python train.py --n_head=4 --n_kv_head=1 --norm_place="pre" --qk_norm=true --bias="none" --init_std_up=0.0205 --lr_mult_o=1.5 --lr_head=0.00726 --warmup_steps=142 --final_lr_fraction=0.0
MLP neurons of a small language model. Each row is named by its layer, matrix (down: output weights) and neuron, and shows model dimensions 128-255. Each number is 128 + 32 x the weight over its row's rms, rounded and kept within 0 to 255. Numbers have three digits each.
A block is one neuron, or neurons of one layer that tend to fire together. Before each block is what it responds to, as a language model described it from the Wikipedia text at the highest values.

Responds to: Word piece after s. Mid-word pieces that continue a fragment ending in s or starting with S, as in Middles-ex, fles-h, nurs-es, Mes-o, se-x, and refus-ed.
L2.down945:139140105157107152178084157105121149180196077103128128091172104133126101117085154143129109110145110091153128134037077105165114178136114154115125185159085118116153163152124158146134150117148170146149157139143141094156080159134086171115176100181122153147092090106143115171117081147134100117144154102132169238111116117097122130107154120188158091116093124131179128038080152106167095219128
L2.down978:120134145152139114096109123150124117144192107149103188130119126110147150144170125166179192145118147154068124114114104162081065121158116109173184112126122043109120128060105121101158150178149118101082141101130145117140149110205149098155120136205147113065157146071119176144118093115155120102078139087133121140071052145139149129120114148185110114098121117152179166162134144177137165068159

Responds to: Initial g, table headers. Word-initial g/G word pieces (Game, gold, grossing, gather, guitarist), plus first pieces of table column headers such as Pos, Time, Result.
L9.down49:132110151107108141083082149123140094087079148195105145076139139123169129117098152080161206128156180076132155092091078119174157122126140094112164162114165082089157101145106152127106147072148113112066152097128102140126105143135122115138140118106156139074179132121112155138142115154161105107073151196153149170098099160177104134096113092133124089047149133140151159128131140111080134112128
L9.down221:143151167090145139167131143141170135135148109165091170126140135164085151108133207114172161094095128169122134109072148208156135155095173082124165148132082120093118144165079090100076130101082139188113110101098127137131115149127131132186142100032057153105151098109096144131112081154146179117138176153088177109097158145148125181167096139108133093133116168070125119134152187118124092139141
L9.down314:156131096150088069132134124149103157114095120108127109161085088175119067090150165122110083138152151188166167183125112139119084108153143097140084100150094157032157105156088137128095117122159124097127135063138117108142130134148095145128176107065088107174148122118071128171103106177091056153172060171123175140150028103159086121102157128112063103114171104119117141113149116110100218155157
L9.down352:137158138138156186100086087146023119141107146091142161050103135103132123072123129089094134159210119166165109153132147185103123120147196167150109135145137114099151115134148121145136052128145089120121073162182194181136063123137107193145130145145129113149134139149098104173083100114132138094107145130125145109118073142114140121131136154071115077092167125155155076162140104134130109131127
L9.down498:123147103131140152148101182129123153126097143074071176158177115185173093163087079165122128156093129115145120119070148070152152063181182095117146145081090108124108164146167184131121129137148148108170112200133142150159073105148154150135124117187080151157089121129112147102079125154123114146105143142091158134142204138174144118129149121088051105165102119182100234164091127075167101086109
L9.down548:094134070081152077116168147188127151184131107161146131132142088189124117161146096128128112140146132132160061179109161093061156100141165155101120124141161107036118199184164153142120160073114124160158127114140113084127127181135165138137143106115120136136162115094110083133113047184142072184152102102193121133130129140080127131129146108123146082063163109185123153133174126107158060158139
L9.down688:146202109115169078155139120106088094087188132115166141129086139126109099117127121132108136098118108177117136130134125139048098152099147107104081135089187197051118149128173184137123127102184185139126119092127160125126133138148140154197155048195120143097136130163096172075152111227125132163092108112052135144165166078125087136099148100078162117186127121192187180117052089128071147134097
L9.down792:135131186110103133180127151094188138125167107188101097054182113130095134124126088098134139128112122118134113116154185134132113101140174109102105155148112099058191111159215117090194076090100111145152131114144131132156129154083086135089137182130125104108124123056160139137089108066104123130184179114156127119139113054134127135159168129124091152124122094095126129143083102150096164154155

Responds to: Clause-opening boundary tokens. The comma ending an introductory date phrase (In May 2025, On 8 October), plus that, when, where, whom introducing a clause.
L3.down380:119107091149136141141135135096111115143127111102133106110070140116084146110124166103216176199070150151122156157154061115190122175124101167180139120171185073140110164172118111119098108119122119105098153161075122140125129188121162143117110067085114017112086090117156111165120136089173113041109104124074101084108112100158116121136123137159173092042104107136135105127083136116105156184097
L3.down407:155079098082113184156137156081089128189173039057091099093126183099115124174150107079167152089134149163114153143172144128183121144139054140127135091183117169090077151150077157111129091157122157119080165094097117136115127115090128158130133080155102110100085168166137040201147153150165142129129105136089142133154109112066107115127159097099168088117092134128133086140109112135101138111097
L3.down580:100157144151088121161124089083098115105109066084127130075142116151130146163118142140171162178115095200087086082122112096129108153152097142142139182100141104053116162152084159103163132176126123091145077143140083204148082170114206124146107106108108143166090164130154171170115130109122191145073104129125156195133109111146104139084079132160150141157147096097156104151120105109070135118118
L3.down671:116101153118125085124158082109074163092132114119099158124086186157147117126133122147070156145162114117141082114140112094184134129130153128144116080047138177160123220128144146111109138125126126096148103133146140216093186117131108182174089073117143094113150111094164164118151129126101202076142157092148098191124092143130113162085142139125134112112171127123084157109070105102106119184186

Responds to: Numeric/infobox value fragments. Digits and word pieces inside values in Wikipedia tables, infoboxes and census stats, such as 188'0' in census rows, elevation '1',808, and header pieces like R'ank'.
L9.down327:126153143112086117124178133149069142154134075133176067114199127098168126124143063123084136114159097136163125187143143121170144155129132108211130108210169129137161192159113133066075072135098150081132101185133154125157149160123102126045161162152129157128159088093090122089097132163155095151114145098124128101149111167104069169099151132092131117123122201139127104131100167094126120082080
L9.down405:143145131118145137082131103140122112154098111206160161163120137066124058104120114107152089117190148153127131183127117080089090124119107122073120108120131146087163091111159177154134116120151111164096133170102061089177163109103132176089085093113114160126103129085081133153147125082048092087104134096117124094114136059101135138124184128163101141085169111111173179142157180042160102177163
L9.down457:143144135193098171151124087142114146150115134154133111122099119107126170104220162111178094128127142113144180177134115102117136091068160124098088102124122109101102170101125112158144097122157157182156175130145173099122140101197096122201138079060149093148092172121168104072107169143149107129177150118115103140099165076109118115183144108113125059092143142115163119113152127110118112107081
L9.down489:131108141130161158152043121128139081166187127070130146121146177100113061151144120171157140149166072098130134114134115133170170164149113106097088098113165160183135081087109129089137073168119150156165101127109088109102178180087115152045115156169104111066138115108109081146149151092101091167151150156093146199117068171072141110099167150127162139139091142168142108131154170091176112123171
L9.down587:103178136137197151151137180128141112098125137171148103126107094137052109123062062143126131104146153114188099120098117079135114132072120155147137094164119075133061135176098150156129141172132194131125126165097103090167160086150120118119150086118096131091141171136116086162158108148131087113147114130116128155129169121151112171087113125063159103154141137082134155106079144164192104170106
L9.down662:101082192110147140159084031117098178136126117123129155142164143124103123085099128093084129154146141178108111098147126162193114134127145082157155130160089136096171138058138116094183102130121128142137163120116080123119100157168093158107060120166100130146138087190092152087132122132131143126099093206210069121163141113151115124175134194154135128132129087101155113080161067151074180093157
L9.down698:128146152134161137124112113113180055158096153142138184128136140159171116119147103217146115168125161110181091128097125155118142094127159119091124165146115131078170115122174135141161196095125148132127127103135189119051113126108097156194076106042167067080114093106096166131138147102083164069115146078105084134117167134162146145142165161089131149149195126146180150060114112095162109118080
L9.down915:098168198154133146109086121124107134173216136185090110101155111115178094119161143115141145084092083140119146151180100098111149178182166114055139089105122163108137080099100123113130082136065154135124151142086170121172142085136091154110166144192131067122081080128102148103133174094157103113123175089117166176140113122198139123148120144153111152161121104037116085128100160104141155063101

Responds to: Year final digits. Final digit of four-digit years split after a three-digit prefix, like 193|0 or 198|1, often in tables and decades ("1890s"), plus some mid-word pieces such as -ively, Kore-an.
L2.down411:163035110162076112178095139134107130134170099130200103095083114098070187161119067088100099178102208168147125159164102141143132179082178114148126103137084152120115093132149191133144120149088128112180129177126165189153128133162148054131121106122146159053129184085123094146093198129104133145077194120147114150149190173108180056103087129096133121109100105155116143165146133115160100128147
L2.down728:121108194150107139178126139088161164078169114189108092111092162073161058161150152133142109150100121150088116153133129173112128130129194146122150135116099126136110121118133094100087068137133088144155110115162155130082138118139110139144172136146128144154145131064133115129166114089134172114145157109136047137162107113120192133118136098114092111092160134179126103146159003137139134134158

Responds to: Wiki section-heading markers. Opening == or === of a wiki section heading after a paragraph break, as in == History ==, == Career ==, ===Early modern===; rarely colons in field lists or mid-word pieces.
L2.down647:108162128096100166159096143152140138074118166111128174104114114106086097118140071121112124064132179102140104130074155135167143113121123118136143136131148173115099078049101175125154084077067177099133117141088131173133172088135101150139152096169140100145098126134117156143137186122159170181145121137149115167177075108137075150177120129124111165128141147097127083137148112129144133113157
L2.down792:162169146167110042098105095129161153073107167077096120165100145118163150098089184131126165173088101126094098095145154120112075152085177166124160084107164116075086133127081133101132134136107156147128168145136116119119090080121096077119130177125076136184167110072096157120122156138090136121105141147111111150135138060183153112130109116149150103096194130137163116119089080107145112114169

Responds to: Infobox and statistics punctuation. Separators inside structured data: colons after infobox field names (Language:, Density:), "of" after census percentages, and table pipes, decimal points and dashes between numbers.
L3.down499:109097117101122148122154156138104138128086168103157103129113167132138084083125147146150158170168128174061165145089084115127131152115119109169124116144149071140107110106119071140113112111106091148118112111154137111151069096156123168084114162175097101111151154112093136096116115114108099134160177147130196107144132111157075124144129107087133174160135168139163169128137126154097156139118
L3.down792:127143125090160176124098188092153095141134159109148123083052137159133092165125109122144147096069186207110146097106138168137150159143139075160122124094121180088173135132159112065100111146148136158184127160143133141148058152151143110148134156186141116141141175116134142136151102119140117152110144060085149132148084143205076155115069114123148103129130046080100128099136114101143130087073
L3.down895:151142106076142103169065126124138082151131173122139171109139098094137131134094103085163179108172101137100130135226111084184175155144129143093104088185172117133181130110137176090130104108096144147102044135133195125123151112164111083087177158043135104136131136209143143102164164130135033100149145179157103123144121133124131119140125151128146131090162147097057175177144151080167095070083
L3.down1018:063134150120153062136099111142097108129096144069165082110111129072135153126146176128104171061123116144157148084156121158066149149066073069061100150105147152116105113108102115116161148120127179069175099121101173171114124105141149050111124114066185146123167132097101163102140098089088151113114141138150122120096104111110084081090152169091161149122128132142157143114090093163129148152132

Responds to: Word-initial fragment after quote. First letter or short opening piece of a word, usually just after an opening quote mark or parenthesis, e.g. "m in "martyrdom", "sp in "sponsor", (m in (metallurgy).
L3.down49:087135046081155131119143152173107133162116110136171068140168099120189148148076158113127135150209088206105158079119112127157087178103089083108155127185110151139138131077137148107068080141082125108110107112174124081125121165101188117098091157120101115209141077113178119189142122106152143139114153102159126110108131122173131059072161129095145143138110120152219163135159106110087117099135
L3.down440:100169162067147163167096172098166111149181159158139138113129158103176103134129121086083166218151132153128139145131075171147083115147108186122138125058117140091158111127138055135131086067056097075175103116145132132120141097132146123137115146206183103149140178132175125158123168113152113125126143174159025157088122126122162132149155096162117159098131137154142111121144111121133111123167
L3.down636:112095140096170124150106092110172089142167106155104114112123133117140143131104150106137120156192102172152157080130175119203134130111141128199172155079203134103122118083122128127101098094064101111156100131139159130077123108151102156104118148167088101140110146153138136156087122167151136107114112122143082148039169095066118127113113140068178173107161139163091113171132120104110091117139
L3.down745:090088087158152122151064147064106143176124126126135099140159121136166120123053130126149118160149137142092183105180089134148069170152116159125165122129161139078153110152132076116131121151092156114183154141070107145136128136116141158151133207116142137074117165077167069120125134142110085062115088143089045098147068137087114186133108117136098126153180096101138131135141160207103108111131

Responds to: Narrative coordinating "and". Mostly "and" (also "or", "nor", "so") joining actions or people in plot summaries and biographies, as in "comes and rescues" or "abducting and killing"; weaker on word-ending pieces such as -hip, -ance, -ood.
L9.down82:135173090129077159102075113097100110111113127120134120131108117078145130122102129159119136159162157147125140129140120156112154150102118085133115140175122137130177098171126195105101167070143114233116094125129175175089132160152098108182173113054106139097111104127119155164146106075113103088105080126126131095146102106229147085148099071136135113137122135150187151096114170153133114095086
L9.down132:146068162088102106092135090089137150210138064111084098147116130141164153126117152134157111167144140079103114138051106142157170090158055164145126156145118154122156112187168090077133118113163138159131195164109176118136128078149138176096181075153141095142083130130154175099128089164153118122087096135133102093145205156095168122166155137163092106157147116185118188182121064133118155101120
L9.down499:165124126131135124087106159138129167118136101195192129170132100150097151147145104059097146068138156138136103155096137147119165093113166135165155077165170131119150078115123132143107066204136212160129121070138190124117057098090112120155203150124099171121096150151108122190122139146149097120146112115103154130057151129129181105134124111101076121121119108085111132152133084162106115153085
L9.down532:126057098146142096157153115130116190111092111156139098088157172082103127124147159087130099126124108141107140166159127167177172154085126154119103136141115117117137117158082090105118096190145118099187130133090119122116154155096160119158128076178128158101165134178071116195121061092129130065123154112111094101154133140110096137082124115185123102107083159096161117102171168133167120088100
L9.down567:126122113157102165121193116080175077160106091117139102129112119145160135151140139081086127185120130097103161078155131184153179081091233157105129130123093101117109109089156099164131165112103105158157069116102081122127114105114102082151089129255157140126133123110138089112140149124124159111148120096143102128185112148112132104144173101093090164108162100092117183126159153132182106131101
L9.down706:120137132178148186084123133155131056077162095059122108149128111113166141181184183146129177147120131100137103126130133159071183161152110151092138096187157111125138154166125102121130132183165096071119155177088095117115133150177138168104103100255124103079140161114128092114138152054111085150135138130087145133171098186095057198117170161121147100109111119115150136099081112100116115114169
L9.down755:150079107059165138068063129148119128071154107125117183097091075107163150107078140117143149112133160144052191125138191120152188120179139118143124111140187124141143132074043136155122112133154118140162154123136135129135079107116111136108111089085086119154091122104116096180119136141124137169103140167068156139125104111143177095142103143093132100136077111155102075149131142203070107128100
L9.down996:161148088116126091125116102109176147110139159142093121094140098152151148149080159125107092105141136155111137153160172102125116174147082172101168162151060100140220054143131069096152130150126119097137192123091119099112182082117090157088135137003080099133117163131154120163111113173136123148094137168133078135124128106035113156144167172116147114144137129149132168130167127119178057131190